Weights of a small transformer language model.
Size: 13 layers, width 384, MLP 1536 GELU, 30.1M parameters.
Training: a variant of Muon for these matrices, 698M tokens, 5327 steps.
MLP neurons of a small language model. Each row is named by its layer, matrix (up: input weights) and neuron, and shows model dimensions 48-143. Each number is 500 + 25 x the weight over its row's rms, rounded and kept within 0 to 999. Numbers have three digits each.
After each neuron's rows, "fires on" lists the tokens most often at its 100 highest values on Wikipedia text that the model never trained on.

L6.up848:506538439463520471539455469464506486478449497496478498475522519483500511502505531485484512465506486506510487510456521524537493508509462454493476550522474512550487479493470495496516516525521476502447545498509474480488529505490543475460529485523538504502483502536494494508468484500492480492
fires on: " on", " (", "On", " for", " to", " On"

L6.up634:492550535484535436553512532492505522484514480494504510488552512493526507500522482467479440481479494494451452487473511540545478497486504433473517519511538530487533511498505487499459475482489510529525470497504518516472541481495489497487538505527536534489469520522511455516510539525490537511
fires on: " the", " |", ",", " that", " river"

L4.up1200:519517483520473499508517445515520489470463501463486506479541531488534464519506494486520492496501512464535505515500527537513511488460478502549563484484549514466485499500472491504497507547443524544482499505504499499516544512491481493495553503523515507458541478518491500487529485489494497521
fires on: " ", " University", " (", " School", "3"

L5.up604:493503552495496518503526557520497488452505492515509483508512514503527499495516504561502502488463519424538477514505497499529509481514455483528483495478524530489555491523472531466518501537521501520570443474495464487493491461495498546491483485530547495468487471497478493515464464509464516515
fires on: " of", " R", "R", "j", "J"

L6.up341:515541505480512536529489538504502487513488491536477465508533511513467484524480510516499535517544494482518472487524490514518499504536509500471517473486481527458490511506530488495521525495485524502551481483476468487500515467489517493529507505480498485502486461475497494508499509527460469540
fires on: "L", "R", "j", "l", "-R", "===\n\n"

L5.up724:536494479494518456495533476512475422495460508488495505509514464527537486506500539493495504492507520478564504489503498461466502501520481476517470498463490528461498506531459471514486504473508510474550441493528499497486485492471495500485526497563460495463487526494531489493484508481490511509
fires on: "a", "o", " te", "e", " Na"

L4.up175:477493544533528554496495516499508452493519482524493541518514493526533491492507479505525514467494582519509568512464497557503513510480494501467505498506496468530481529517508519495468531433497499466492501516476470525495522491492504460421520508507499498508460537496509520499486474485516486476
fires on: "\n", " University", " career"

L4.up584:498495521500507427483519460488529525472508500506513530495516527523509499503540515515497507468476506471506470502502508475499521538495529478519545505532514474473471531500468494512467486529532554510508482505523475498495478480514511511508451424540500531488515529522474440489514488526495517490
fires on: ":", " |", ",", " in"

L4.up943:517447516503515521563533507474493458481502501515516467555519493470504523505498522516555469507528478517507518506494496496520502535476492512458526523530529476505520527495482468507506442483493454521538480518486437475501515499539551499477499497517542509544477537515496509443524453483476488473
fires on: "\n", " |"

L6.up953:519520437524503444529487481524472534462434475517518460516514474504525494498474498491458491496500509505508550510507504491526508497513493469487552499483499467469485535519450536494505473476484492504508500478533470485501502499443466487509495489545481456528543533493540517500516490453497501498
fires on: "a", "u", " Ha", "o", "i", " Ba"

L4.up413:516453456483523533498460504532473528501472479486548469538468480496515474461496512546477483523490515497514499513447506521472477519460531524514496482465454492507485497508518495470487460481513529489500442489487509503483572483511518494499519483517481504509535514510518473498494484462481488470
fires on: " the", " by", ",", " local", " University"

L6.up1077:543553480488485514522508533492512426465512500497510502468546505493508493517494509482503532483504489497504523504508523508488548519502471508475488518473514477472535514500490498484489496496527466487486495490471482506471514492515472483491491546534477508479494472482491478521543493501495564500
fires on: " Y", " Q", " $", " .", "J", "-S"

L4.up773:471533488528504549495510512504492506480488450496503513544506509492542520478511488526444489524481490508480470507475533508514493474491547477530584518473509511488477556508518517465464445493529530503537483492538450535532509493475516481502504525490513519511475494471469514523507510495442514519
fires on: " ", "-", "2", "7", "3", "/"

L4.up81:521511451465516539481456513521462511465524506491504534508483484513538469448498527547460495477496480501490531483471516502450522533492456508514514491482496513512483532504476504525470440511529522541466518534495480463509471480494513520536551572492474526513519495487496477490492561494467560490
fires on: " by", " each", "_"

L4.up1002:457484477494523488526499522509503515483462507548514508504506499484537506500520500493490509482503525504508448507475500482533473536489517486486469527485465493483513484486510479479522474556525491475439487501521477509536507492469518517489457520532506512501481514455516531481493500487480498470
fires on: " =\n\n", " ", " (", ":", "."

L6.up326:500534489524515461533496446530494483459477493468490506497540555538523522520525521468495547510507502524507489510451516501506519501494515508485512464496504519472483509491537537492494511494480505469481479469491489530487486515476473481492483531493534496480514519507494513470558478479497509552
fires on: " ", " .", "–", ".", " $", " group"

L5.up955:432516515496488519522490476484523551489487505494494492512501554486515481525496494477476505492477509485451469480479503516542508517483508506493498507493507512484497484577513553480505540503484546494465494549495529473524505483512488536544452501539474502509460499469480539482492548532468511501
fires on: " ", "–", " No", ".", "7", "19"

L4.up598:485498494485463479452529476532465524441529459489487543513520524523523520481491492525508524532497505523466487481485470538509505468496518463497524546523478472502483536497524514516503457480511490496517492543504489486529511479515498475444519518491518522525519492490516462495525493503512500495
fires on: "-", " two", " ", " career", " three", " four"

L6.up294:472469460517491505526500496454512527491477507509533515473496542500519482476485482476460482504505465519478496534468521510527509511487509511540522518509487488488502458512482480483539525501528535525519472508476476480494529499462481463456485542485487531487483500489511498486502497553477486489
fires on: " ", "I", " I", " it", "."

L5.up106:508525484521528475507502488493546490527469526504545506473534527519458536446531511542511481509507477535471514490543528519469529467506541492486496524475516499503505498469513489483509512506500466539489466545466487474475496501505528509531482560500520470497486502399482501470479509530522482446
fires on: " O", " term", " M", " |", " name"

L4.up29:514533507503507529524545460490530493485466479516483481477498533513569510492549468499477504494489506454509498529453461539472512520487462485503522518533582517518465461524525523484471457476506516494521505503476490499475528487455528491498486478516528536560500506525490527476502486494448458500
fires on: " |", " ", " (", ";", "."